config = dict(
    d_mlp=768,
    beta1=0.9,
    weight_decay=0.16,
    grad_clip=1.0,
    schedule='wsd',
    doc_mask=False,
    steps=6028,
    dataset='wikipedia_en',
)
MLP neurons of a small language model. Each row is named by its layer, matrix (up: input weights) and neuron, and shows model dimensions 64-127. Each number is 200 + 20 x the weight over its row's rms, rounded and kept within 0 to 999.
Before each neuron's rows, "fires on" lists the tokens most often at its 100 highest values on Wikipedia text that the model never trained on.

fires on: "h", " sh", " l", " st", "ah", " deb"
L15.up650,213,188,187,209,216,183,210,207,215,205,211,160,208,174,164,219,204,179,184,171,172,210,180,186,199,231,202,158,225,219,200,207,167,210,247,210,209,198,209,225,195,209,206,160,191,176,171,198,230,206,205,223,199,176,202,250,199,217,233,198,167,167,179,181

fires on: ",", "),"
L13.up532,219,184,227,205,189,156,239,212,182,209,229,260,175,205,177,200,198,211,197,186,210,181,226,162,210,241,227,228,216,198,227,211,178,178,195,157,193,165,184,192,203,190,173,230,189,192,212,192,192,143,190,202,189,206,206,199,217,211,191,226,208,170,196,205

fires on: " am", "fer", " U", "ar", "al", "U"
L15.up614,216,200,195,203,207,206,246,197,172,181,196,169,205,214,189,187,171,176,230,195,202,191,197,178,191,246,217,213,253,221,238,199,172,203,200,202,195,198,163,192,232,207,223,185,169,187,213,188,209,201,175,194,177,188,194,187,184,198,177,218,191,239,230,175

fires on: "y", "al", "a", "od", "ey", "ad"
L9.up619,196,224,197,200,213,182,195,195,185,196,180,188,244,225,213,209,178,215,230,180,183,217,192,186,183,224,173,180,217,244,183,184,192,238,211,228,195,195,185,212,205,165,193,216,181,197,165,214,198,238,209,228,200,192,233,205,185,226,163,201,200,197,162,205

fires on: ",", "),"
L15.up17,190,171,226,218,196,165,154,224,199,191,191,230,199,202,196,177,224,186,209,196,229,194,187,161,195,241,163,209,237,243,198,192,211,169,218,192,211,176,198,224,196,206,195,209,185,193,208,196,213,181,246,205,170,181,205,191,196,185,166,230,226,158,213,182

fires on: ",", " and", " |", "),"
L13.up113,187,235,245,231,198,159,188,218,188,183,217,222,222,202,190,187,210,179,193,197,207,179,206,176,214,221,179,208,256,204,199,174,209,189,243,193,211,134,159,222,187,200,213,209,197,186,216,167,183,201,229,203,181,190,181,190,211,204,182,204,221,165,201,195

fires on: ",", "),", " after"
L8.up30,175,207,191,212,176,163,195,196,196,180,168,207,187,194,193,179,192,217,216,214,210,197,193,206,206,196,208,235,200,205,201,222,205,178,227,199,180,194,208,169,182,180,169,224,202,232,178,201,206,154,185,235,191,221,161,207,180,175,204,211,195,147,192,196

fires on: " from", "on", " in", "ed", "ch", "in"
L6.up482,210,206,216,213,168,173,182,196,197,178,226,194,219,207,208,154,205,223,198,228,222,217,179,216,214,214,193,212,214,220,183,172,188,209,214,203,213,167,188,226,198,201,185,243,212,239,180,198,192,204,220,230,194,174,221,166,223,210,169,203,196,195,186,225

fires on: "ther", "outh", "any", "ext", "other", "on"
L3.up279,178,207,203,222,176,179,179,260,184,213,197,242,227,214,201,173,191,213,212,191,188,171,191,175,228,210,151,229,208,193,220,177,188,209,219,206,190,179,224,214,218,193,227,193,236,209,222,192,192,224,227,217,161,213,214,193,215,216,174,180,191,214,211,214

fires on: "t", "ut", "u", "j", "es", "ri"
L11.up83,206,214,203,254,200,175,213,209,191,182,216,210,200,203,190,214,193,203,164,193,212,212,193,211,231,201,199,180,206,191,197,186,171,214,182,189,178,204,187,165,222,217,199,197,215,180,198,184,221,219,193,188,181,191,232,187,186,234,178,223,205,210,208,237

fires on: " R", "R", "on", " N"
L12.up93,191,237,178,215,213,173,169,211,193,204,223,236,189,225,197,160,195,238,204,195,181,187,194,218,207,220,184,180,223,235,171,181,160,199,219,192,210,204,164,228,194,204,180,239,170,232,184,197,180,171,203,220,163,203,212,187,190,228,210,169,210,214,189,201

fires on: " am", "ated", "ze", "ating", "ar", " than"
L10.up511,214,189,209,216,173,211,222,192,208,218,194,196,208,175,210,152,194,227,236,195,222,188,206,187,194,264,203,209,212,191,191,213,211,194,193,178,181,188,200,194,181,189,219,179,150,181,240,196,193,231,187,188,189,188,194,174,149,202,178,186,203,224,197,187

fires on: "ar", " l", "ly"
L5.up82,200,179,215,220,185,207,179,211,169,204,207,200,219,233,190,184,212,193,169,201,231,193,200,193,241,205,166,211,215,221,189,215,184,247,270,200,197,192,182,174,169,233,207,168,200,230,205,216,173,195,155,178,195,188,194,195,182,225,169,171,202,199,187,182

fires on: ":", "ther", "ry", "her", "n"
L8.up246,188,205,191,218,175,201,191,200,203,198,177,197,189,180,172,218,192,186,161,200,214,222,215,199,212,209,212,204,214,206,205,215,231,192,224,182,227,146,218,213,236,222,186,179,215,229,223,188,206,233,189,227,214,210,172,187,189,174,192,163,209,223,201,241

fires on: " in", "born", ":", " |"
L12.up747,198,170,203,193,214,161,209,203,195,218,200,197,204,209,158,182,189,208,222,205,205,200,208,226,178,206,204,182,199,206,184,178,178,186,214,198,215,181,188,184,164,184,198,179,173,162,233,209,209,214,221,215,224,192,201,202,244,211,170,233,194,178,207,173

fires on: "ar", "in", "al", "t", "n", "'"
L11.up649,223,195,182,199,203,202,202,228,236,187,215,164,190,245,197,203,157,218,190,210,180,208,201,211,199,213,165,176,220,251,214,190,212,187,182,194,191,175,162,200,215,247,193,248,196,197,233,196,199,170,204,239,199,181,193,221,191,198,198,179,207,212,212,204

fires on: " |", "–", ":", "2", "9", "."
L5.up706,183,208,213,210,192,192,196,198,179,198,238,205,164,217,203,198,165,220,205,201,196,220,221,223,187,219,158,205,228,210,199,184,210,185,178,205,209,210,199,215,186,219,208,221,237,198,161,215,200,211,204,198,208,210,228,212,184,181,206,199,193,180,202,200

fires on: " L", " l", "s", " S", "ar", " C"
L14.up647,181,177,199,217,201,199,185,221,186,207,200,201,191,202,219,202,192,226,184,176,213,227,204,232,227,221,221,215,212,210,178,185,177,243,251,185,220,192,190,245,198,192,181,181,205,228,191,203,167,213,171,213,222,222,209,186,204,248,182,169,217,199,199,199

fires on: "ation", "itle", " film", " final", "ification", "av"
L3.up2,207,213,194,200,200,171,210,210,216,174,199,209,210,206,201,192,174,162,165,200,215,208,194,194,240,203,236,219,200,220,187,193,182,190,176,209,164,162,196,207,188,195,216,193,219,248,176,175,202,239,208,220,191,175,219,228,182,203,209,197,222,206,189,209

fires on: "0", ".", " con", "on", "8", "ov"
L12.up434,225,171,204,215,234,200,215,193,223,174,181,252,165,226,207,201,217,188,191,189,218,202,202,183,191,204,183,181,210,224,188,202,146,182,229,216,240,179,199,198,154,206,203,201,205,212,199,199,172,186,213,216,234,197,195,194,177,223,205,219,190,186,169,189

fires on: "s", ",", "ies", "ations", "ents"
L11.up608,235,146,183,212,180,170,192,262,191,190,166,177,204,222,171,208,159,214,190,207,251,195,216,190,239,196,217,230,202,202,166,212,214,213,225,189,234,198,192,192,166,210,189,228,176,220,181,194,192,205,206,213,181,217,181,222,240,213,190,215,195,216,166,173

fires on: "–", ".", "on", " both", "ame"
L6.up210,171,169,192,207,205,182,240,222,181,208,232,209,149,186,204,199,179,170,179,197,172,184,216,191,181,206,184,205,226,252,150,164,173,220,198,195,207,183,177,217,191,231,179,226,210,199,185,220,240,234,214,224,202,171,207,215,203,184,203,181,183,181,195,209

fires on: " in", "ing", "e", "a", " of", " r"
L12.up488,197,208,180,222,191,169,189,187,214,160,155,212,211,208,233,220,230,193,191,177,213,205,171,175,245,220,220,166,191,203,212,191,211,211,205,181,192,182,191,202,216,217,204,208,190,175,223,213,194,172,223,206,193,182,204,186,187,185,172,190,245,219,193,247

fires on: "le", "te", "y", " to", "ary", "ation"
L6.up329,240,196,197,168,177,183,180,189,231,188,175,189,226,207,207,215,186,209,209,183,152,201,169,186,204,193,195,172,214,191,230,199,247,198,200,194,188,201,211,205,194,187,186,199,206,232,211,191,192,180,208,201,239,199,224,182,196,197,214,198,189,207,180,208

fires on: ";", ",", " |", "),"
L10.up223,212,191,235,211,203,175,189,227,194,187,221,228,205,200,188,185,183,199,215,217,204,178,190,177,154,212,196,214,228,202,233,196,169,180,222,174,207,155,189,211,196,182,186,196,188,219,177,190,169,189,216,194,205,201,187,195,195,217,185,219,217,188,183,200

fires on: "ent", " list", "ame", "en", "one"
L4.up246,200,228,194,182,215,225,199,207,178,193,205,201,180,201,215,206,185,200,199,190,159,157,156,180,223,203,210,193,213,213,183,218,183,225,181,201,188,201,173,197,224,203,200,220,195,246,205,179,174,195,189,205,177,195,235,196,202,202,150,212,189,227,198,187

fires on: "r", "re", "em", "on", "omin", "ont"
L5.up532,162,172,165,173,197,161,180,191,203,185,179,231,210,193,173,196,205,193,198,190,193,196,168,218,193,241,225,219,214,202,180,210,198,199,207,171,164,163,195,238,184,201,163,187,199,215,200,193,199,188,182,187,200,175,225,234,193,189,203,215,212,214,213,178

fires on: " l", " L", "duc"
L14.up182,249,164,213,227,230,163,214,208,216,212,207,178,229,211,195,192,193,174,197,190,164,206,179,174,204,229,182,227,185,196,207,187,165,200,226,185,198,189,232,194,201,219,182,179,245,195,159,189,202,206,198,216,217,239,210,229,209,221,205,217,212,146,185,194

fires on: ":", " of", " to", "8", "te", "9"
L5.up491,219,196,211,193,166,166,200,215,189,216,150,188,188,197,242,196,189,220,206,176,160,212,181,208,225,204,232,200,205,193,195,217,191,185,221,215,215,195,197,186,202,168,210,182,222,219,215,170,155,214,220,192,222,206,227,201,244,207,192,176,205,212,206,195

fires on: " |", ":", "ab", "|", "m"
L14.up139,175,197,210,193,206,184,197,235,223,201,200,227,198,198,183,183,206,165,183,181,209,171,197,216,206,211,196,178,186,226,212,213,170,190,230,192,210,170,183,175,180,190,160,191,219,192,229,207,175,219,176,208,234,235,189,202,225,209,146,194,193,190,200,197

fires on: "er", "her", "ed", "n", "est"
L6.up528,217,213,219,167,187,164,208,187,149,180,166,226,216,178,176,210,190,193,189,173,206,203,207,200,205,242,186,255,216,203,197,216,170,188,209,197,216,190,181,204,221,187,193,178,248,245,182,218,206,221,182,205,216,219,207,213,191,188,185,171,204,238,192,225

fires on: ",", "s", "a"
L9.up162,184,166,225,208,194,176,224,195,204,224,223,174,185,198,223,228,225,178,177,215,239,210,198,179,212,216,203,227,182,205,187,170,234,191,249,167,216,200,179,210,186,230,207,232,189,189,175,187,199,215,202,230,182,183,176,158,219,206,214,194,188,166,205,201

fires on: "en", " Th", "-", " V", " ("
L15.up332,211,210,191,207,221,200,197,217,230,225,209,201,196,213,213,240,201,163,178,196,205,215,243,207,224,213,177,170,175,190,201,184,196,212,194,187,216,187,202,213,186,177,175,220,196,202,223,185,180,198,188,199,210,202,211,247,179,200,190,228,199,165,208,227

fires on: " by", "om", "other", "or", "ill", " I"
L8.up381,197,211,197,209,196,198,236,255,196,194,199,216,199,216,211,169,176,206,214,206,192,202,239,222,229,191,209,216,221,174,209,180,176,183,230,183,183,188,207,224,175,176,166,183,184,194,172,178,186,197,235,207,221,190,217,192,198,197,173,215,191,170,217,207

fires on: "f", "ig", "p", "4", "if", "b"
L8.up278,180,214,164,195,215,234,199,210,225,180,189,200,189,192,201,193,180,177,217,201,222,189,192,208,150,236,207,219,219,206,189,168,182,193,210,178,205,189,189,222,175,215,214,174,181,196,173,177,208,166,220,218,190,192,199,228,195,230,193,186,241,187,182,171

fires on: "v", " W", " song", "art", " part"
L3.up267,199,196,186,191,203,203,243,215,202,209,180,193,167,179,197,178,196,183,182,162,255,184,239,220,196,165,199,201,214,204,215,206,176,191,222,182,209,224,199,219,216,189,180,241,228,199,169,155,230,177,231,208,201,210,178,216,209,229,198,200,192,202,209,196

fires on: "ot", "os", "re", "ers", "as", "s"
L14.up23,175,208,194,235,216,188,202,185,210,208,211,175,226,216,212,189,226,174,194,214,193,171,223,234,228,179,217,200,236,209,184,209,184,223,190,204,212,178,225,261,198,210,219,201,218,221,165,218,186,172,210,224,166,198,205,194,178,206,187,202,179,171,189,184

fires on: " also", "ers", "ed", " ", "1", "ing"
L8.up704,184,240,216,224,170,179,210,221,237,229,194,180,225,182,202,156,212,214,184,154,199,222,183,217,213,181,195,166,221,206,181,192,254,233,222,162,216,169,202,216,188,184,184,198,230,207,215,202,174,204,220,219,220,188,227,205,189,187,195,176,226,184,193,209

fires on: " M", "m", " m", "av", "M"
L8.up100,180,230,193,205,189,193,217,196,221,148,147,197,189,160,195,199,204,211,227,180,202,173,228,171,218,185,226,179,192,220,173,198,153,178,209,199,188,224,195,189,193,228,193,226,170,206,211,216,160,196,214,205,230,221,185,175,215,232,182,198,204,174,160,165

fires on: ",", "),", "\","
L11.up208,194,185,205,229,182,168,196,195,193,215,190,237,176,197,145,161,176,195,216,185,207,197,192,192,201,215,198,224,215,181,233,191,212,175,265,186,186,168,182,197,207,194,198,208,159,221,220,204,169,173,191,238,166,193,218,192,199,181,199,206,230,168,188,198

fires on: ";", "==", ",", " of", " his", ":"
L13.up767,227,206,223,215,178,175,205,237,198,206,209,193,222,221,203,216,179,178,200,180,191,180,224,165,195,206,240,224,210,224,202,205,222,184,231,220,216,149,191,186,213,208,185,202,217,199,191,204,190,182,207,190,214,190,174,174,209,187,227,174,208,189,189,192

fires on: "f", "im", "ob", " F", "b", "ast"
L10.up718,215,194,195,178,181,224,196,221,232,166,231,197,156,173,218,197,184,178,194,203,217,178,182,241,195,194,200,198,186,192,169,189,191,201,202,199,200,182,217,193,188,222,249,205,200,156,212,218,201,176,221,214,203,161,182,206,205,214,204,192,217,157,188,202

fires on: " in", "est", " with", "end", "ed"
L5.up230,183,201,193,211,214,200,200,234,189,174,219,185,197,249,152,176,185,184,169,190,202,178,220,176,222,219,191,166,219,206,181,177,163,202,205,223,185,170,188,213,168,226,187,238,205,210,189,229,209,216,216,211,171,178,224,168,222,201,137,186,189,179,158,215

fires on: "ation", "it", "ent", "ity"
L8.up280,218,178,171,188,209,201,156,218,224,194,206,184,258,204,230,177,194,231,204,219,162,202,219,250,211,210,200,200,203,178,206,160,187,193,213,168,224,208,218,178,189,204,184,227,192,208,227,200,190,188,185,188,215,206,202,182,210,209,181,185,233,165,192,184

fires on: " of", "ociation", "ic", "ished", "ile"
L5.up196,229,187,185,212,217,203,172,172,179,195,223,195,205,213,189,210,171,230,194,177,182,195,164,206,181,193,148,196,222,207,204,185,192,187,213,214,199,177,213,235,228,186,183,193,209,195,199,199,196,212,175,219,175,198,189,202,199,206,188,198,228,224,197,222

fires on: ",", "=", " The"
L6.up393,184,174,191,192,201,166,227,224,236,179,217,237,172,230,183,186,201,181,184,194,192,181,192,169,184,206,205,218,202,236,169,186,200,181,208,176,175,197,163,179,147,176,181,247,172,233,199,180,181,185,201,188,216,185,185,185,169,213,171,214,222,185,193,175

fires on: "–", " r", "-", "ver"
L11.up163,207,178,214,204,195,132,191,201,244,196,247,230,194,208,203,206,184,174,182,231,181,235,215,195,189,204,172,207,186,202,224,180,193,203,224,182,177,161,206,209,180,191,189,231,197,229,212,225,190,204,206,228,172,208,200,211,218,205,220,206,222,179,185,194

fires on: "us", "7", "y", "ts", "1", "6"
L6.up213,245,221,238,196,213,191,232,195,218,176,193,174,203,213,207,197,187,228,169,165,184,216,185,201,183,208,174,189,213,188,205,184,213,169,205,173,226,202,212,165,214,156,195,220,200,254,171,221,179,181,204,193,204,189,210,194,206,204,202,177,181,188,184,198

fires on: " and", ",", " then", " his", "f"
L9.up520,213,220,210,196,202,192,173,224,229,208,235,172,222,222,235,189,178,190,195,192,209,179,211,201,216,200,213,190,206,187,173,162,226,206,203,193,176,173,169,187,180,207,191,213,157,174,206,179,167,188,229,235,164,204,195,242,211,209,155,227,204,207,207,179

fires on: "in", "ts", "s", "ors", "les"
L9.up454,221,199,172,207,189,204,227,205,205,217,161,210,219,220,195,194,203,196,159,184,185,209,196,166,202,195,187,197,207,192,225,219,203,219,197,174,221,190,204,195,150,179,191,233,233,209,206,183,208,197,260,206,180,229,175,193,219,196,229,193,226,215,185,207

fires on: " (", "ist", "ter", "el", " l", "est"
L9.up729,223,212,179,172,245,188,194,225,222,171,209,179,190,197,208,193,184,219,191,183,196,200,194,172,184,187,190,189,207,228,207,201,207,185,264,208,227,225,187,229,190,208,169,217,214,237,174,156,186,218,180,208,230,214,194,207,229,205,180,201,217,215,193,239

fires on: "u", "w", "ut", "up", "t", "h"
L14.up674,210,202,173,229,204,170,227,222,228,177,183,191,179,229,205,225,170,233,226,204,217,197,165,195,214,184,179,193,197,191,217,199,187,204,231,186,192,198,202,184,191,222,194,206,237,181,205,187,194,187,195,197,150,201,202,194,178,180,192,222,202,190,211,236

fires on: "as", " new", "em", "ad", "ed", "ep"
L12.up140,172,219,227,238,217,197,174,221,218,176,203,211,214,229,186,198,206,175,186,231,150,181,242,195,225,220,159,179,219,214,210,212,159,202,200,170,185,170,196,208,198,243,193,214,214,218,185,198,166,194,212,186,193,228,175,234,172,219,167,213,220,170,188,210

fires on: " t", " m", " M"
L14.up553,213,202,191,187,189,216,192,226,208,153,180,201,167,187,186,198,189,200,191,195,193,177,216,211,206,171,210,188,176,202,169,175,172,207,213,198,166,212,196,195,209,217,210,183,194,199,212,249,174,187,198,200,169,194,168,193,189,248,181,153,192,212,186,204

fires on: "ing", "es", " were", "ers", " are", "wards"
L5.up147,188,246,200,213,215,207,181,192,170,183,236,187,193,165,221,179,199,194,194,185,177,205,181,205,207,204,200,184,216,208,185,205,228,212,202,198,203,155,175,223,208,230,197,220,214,218,213,224,200,191,217,225,172,188,179,168,231,204,190,177,227,229,164,209

fires on: "et", "ot", "at", "ie", "ath"
L11.up712,190,183,191,246,221,172,178,192,190,186,193,224,179,226,215,205,204,199,199,233,168,214,191,181,200,230,222,201,253,193,245,154,199,211,205,174,198,183,208,203,201,224,201,212,188,187,219,174,191,178,199,194,168,177,226,181,198,191,216,186,211,190,174,182

fires on: "p", "ide", "ig", "end", "im", "pp"
L13.up715,204,236,213,223,189,204,167,180,247,208,203,169,188,195,166,179,190,209,212,171,182,170,169,211,182,202,217,203,222,230,167,177,210,214,215,214,192,184,236,214,214,199,179,241,161,167,184,192,219,162,217,220,200,198,195,201,225,227,184,202,229,192,227,181

fires on: " m", ".", " M", "m", "ov", "iss"
L12.up127,193,210,186,213,196,175,198,226,196,164,222,189,187,195,185,220,196,192,178,202,207,194,250,177,229,184,209,205,193,212,167,192,177,177,224,182,202,231,215,225,189,200,211,223,201,230,185,216,189,213,236,193,188,226,207,206,174,220,173,165,188,202,178,176

fires on: "e", " of", "se", "ms"
L9.up379,195,203,195,242,163,191,167,228,179,181,151,188,179,209,204,218,194,228,204,189,195,211,187,194,222,194,199,189,211,225,187,228,183,199,193,190,200,178,215,184,203,169,181,220,221,230,223,213,220,174,207,229,167,178,210,194,169,193,192,187,226,200,194,220

fires on: "ate", "ull", "er", "ording", "ound"
L10.up200,205,176,210,180,215,186,212,197,220,187,222,215,161,193,211,203,224,169,193,168,199,216,188,237,213,220,231,218,201,183,205,221,194,206,235,205,187,200,214,218,193,208,197,205,198,147,224,201,222,197,223,203,164,147,174,212,172,192,198,165,218,157,228,214

fires on: " l", "up", "S", "ac", "l"
L15.up476,246,192,168,220,172,190,236,182,243,189,191,187,218,233,232,220,195,164,171,187,202,205,171,172,196,213,181,234,185,193,210,203,205,210,198,161,198,192,220,212,190,195,220,186,210,209,171,191,182,202,176,184,164,209,208,210,200,224,207,228,208,191,198,210

fires on: "as", "ast", "ad", "ut", "re", "ac"
L11.up641,207,194,180,215,226,167,181,240,208,173,229,232,224,212,212,222,167,166,194,227,197,188,203,180,183,206,225,169,222,220,221,200,196,196,216,204,191,184,169,190,195,204,168,229,215,209,184,197,171,194,229,180,211,251,184,170,197,216,182,220,227,218,189,219

fires on: "it", "ack", "b", "ob", "p", "et"
L14.up215,232,183,192,218,265,200,214,175,190,170,209,266,185,196,186,209,190,197,185,207,171,182,204,213,205,212,182,200,207,211,226,179,202,192,203,204,201,188,195,186,186,157,217,223,221,187,217,198,174,203,220,174,218,194,230,211,202,210,225,179,228,177,200,183

fires on: "\n", "in", "ad", " A", "ribut", "U"
L14.up703,188,209,204,181,210,207,179,229,185,197,205,197,198,221,179,182,181,207,196,191,230,203,190,197,205,185,207,210,194,228,172,201,176,194,211,198,193,217,219,194,150,226,204,231,190,231,201,228,201,217,188,207,181,179,164,159,215,193,184,181,231,196,191,217

fires on: "ists", "z", "ist", "as", "os", " is"
L10.up560,140,203,193,210,192,195,198,158,198,206,203,201,203,203,197,231,206,201,204,237,200,205,205,195,214,200,195,190,212,183,208,215,160,203,197,194,199,149,214,256,199,242,204,185,202,236,176,185,170,228,219,211,200,202,178,215,216,206,203,186,191,232,218,192

fires on: "-", ".", "|", "P"
L15.up315,203,180,208,212,208,217,199,199,208,184,190,223,193,197,199,216,195,200,201,196,170,211,178,164,188,185,198,216,187,217,233,222,172,192,205,139,201,193,203,207,187,222,227,192,199,188,181,184,154,216,195,224,207,203,217,232,222,181,239,213,215,211,167,191

fires on: "r", "on", "ons", " al", "ason", " 18"
L14.up243,194,198,167,189,213,160,204,171,211,188,178,233,211,180,185,207,189,224,186,194,252,220,177,253,231,198,172,171,179,182,201,202,233,217,200,201,178,204,184,238,212,197,183,212,231,195,221,200,206,207,189,186,185,194,218,208,199,222,194,204,167,209,210,186

fires on: "t", "on", "et"
L5.up601,214,201,185,215,197,207,168,225,197,207,190,243,186,242,212,182,221,220,185,176,180,191,214,192,214,221,134,218,212,250,184,159,173,158,231,195,200,179,197,209,202,194,218,193,220,185,211,180,178,197,241,197,185,197,193,199,192,221,212,188,212,196,188,208

fires on: "l", "b", "al", "ar", "an", "w"
L10.up583,197,214,199,179,215,181,240,230,199,163,214,185,219,211,172,212,189,217,174,207,232,186,209,230,190,217,205,186,236,214,201,191,232,179,190,182,200,205,138,204,210,191,202,226,186,207,208,179,225,155,207,237,186,178,187,201,164,230,172,184,232,239,198,207

fires on: "a", "ant", "er", "ar", "al", "or"
L9.up579,231,219,181,189,187,215,181,185,224,202,200,174,226,218,226,188,173,190,176,204,168,193,183,216,201,211,179,225,210,223,217,189,211,248,215,211,185,198,220,173,209,183,174,221,194,192,162,209,208,216,202,188,216,210,229,236,202,182,160,215,223,177,212,220

fires on: "d", "p", "it", " exp", " comm", " desc"
L14.up470,207,162,204,228,188,187,193,178,206,176,216,246,188,165,193,243,183,198,212,238,182,196,195,238,200,189,228,150,201,217,215,165,194,211,215,179,187,182,221,160,195,203,220,215,225,166,178,209,198,190,196,194,215,192,199,182,234,202,204,163,210,159,201,208

fires on: "at", "it", "il", "ot", "per"
L13.up734,200,195,207,224,225,189,149,238,236,198,167,212,219,228,202,182,191,212,190,209,183,193,205,197,193,212,217,178,204,206,226,187,190,212,219,190,185,170,218,212,187,215,186,218,228,193,193,206,213,156,207,214,208,188,249,185,214,207,193,214,200,197,186,221

fires on: ",", "),", "ed", " vers"
L9.up631,232,180,213,201,194,174,223,193,209,213,212,195,189,203,201,194,210,186,215,170,256,158,192,167,220,216,213,211,180,193,213,216,181,228,231,157,168,184,221,202,196,215,245,192,184,200,166,206,196,214,218,222,184,195,194,178,210,203,198,198,225,193,218,197

fires on: " in", ",", ":", "on", "is", "s"
L14.up419,210,202,198,224,170,138,170,193,221,209,209,200,216,181,186,213,211,178,190,190,217,209,226,161,212,239,242,218,201,216,214,209,191,199,235,162,201,155,176,203,226,234,210,204,202,214,202,207,197,198,196,198,188,176,208,205,198,212,202,211,197,167,197,185

fires on: " 194", " 195", " St", " oper", " 196", "ir"
L10.up416,184,208,156,196,215,195,175,212,227,207,221,197,207,199,179,146,182,172,228,221,186,224,208,221,199,218,208,224,195,198,172,164,161,200,219,191,178,195,193,179,179,214,204,183,200,218,167,174,213,227,202,219,203,180,174,187,219,238,190,200,190,208,204,191

fires on: " |", "L", "ad", " –", "),"
L9.up402,218,203,220,228,221,161,196,240,208,175,225,187,182,197,217,198,221,222,235,207,209,184,207,216,207,200,169,166,200,190,215,190,199,208,211,180,224,213,172,197,173,201,214,176,195,200,197,241,199,223,222,192,166,210,187,172,202,197,171,202,217,181,179,198

fires on: "p", "est", "ength", " career", "vel", "b"
L6.up554,173,186,177,207,234,201,204,199,222,165,235,245,181,194,210,193,197,193,208,222,170,197,199,244,192,213,211,217,220,202,187,193,187,160,201,182,202,196,176,177,197,217,196,224,209,193,204,194,184,198,222,231,182,203,225,217,215,194,196,212,218,220,183,196

fires on: "\n", " f", " F", ".", ",", " "
L15.up500,155,160,182,195,218,191,177,180,233,174,215,216,190,238,203,193,179,180,210,219,239,194,165,200,208,181,214,202,195,217,206,205,217,224,215,157,202,196,182,201,196,194,188,176,204,220,193,198,197,188,211,203,179,205,211,218,217,210,194,209,214,217,186,210

fires on: ","
L8.up269,196,175,209,187,206,174,234,227,202,170,209,187,156,224,217,204,180,220,230,212,224,167,215,178,198,204,202,225,204,210,205,194,219,218,194,177,190,207,201,170,170,185,190,198,174,194,202,197,190,174,209,195,171,220,198,225,215,253,171,234,217,209,186,195

fires on: "iv", "or", "}", "ug", "fl", "r"
L8.up307,224,205,196,176,193,218,160,230,198,210,178,173,185,200,205,188,188,221,218,195,174,214,162,169,180,203,198,244,208,227,213,209,198,201,219,181,219,192,166,201,223,179,168,221,219,197,198,189,202,192,214,195,187,182,210,211,231,189,179,236,185,181,187,225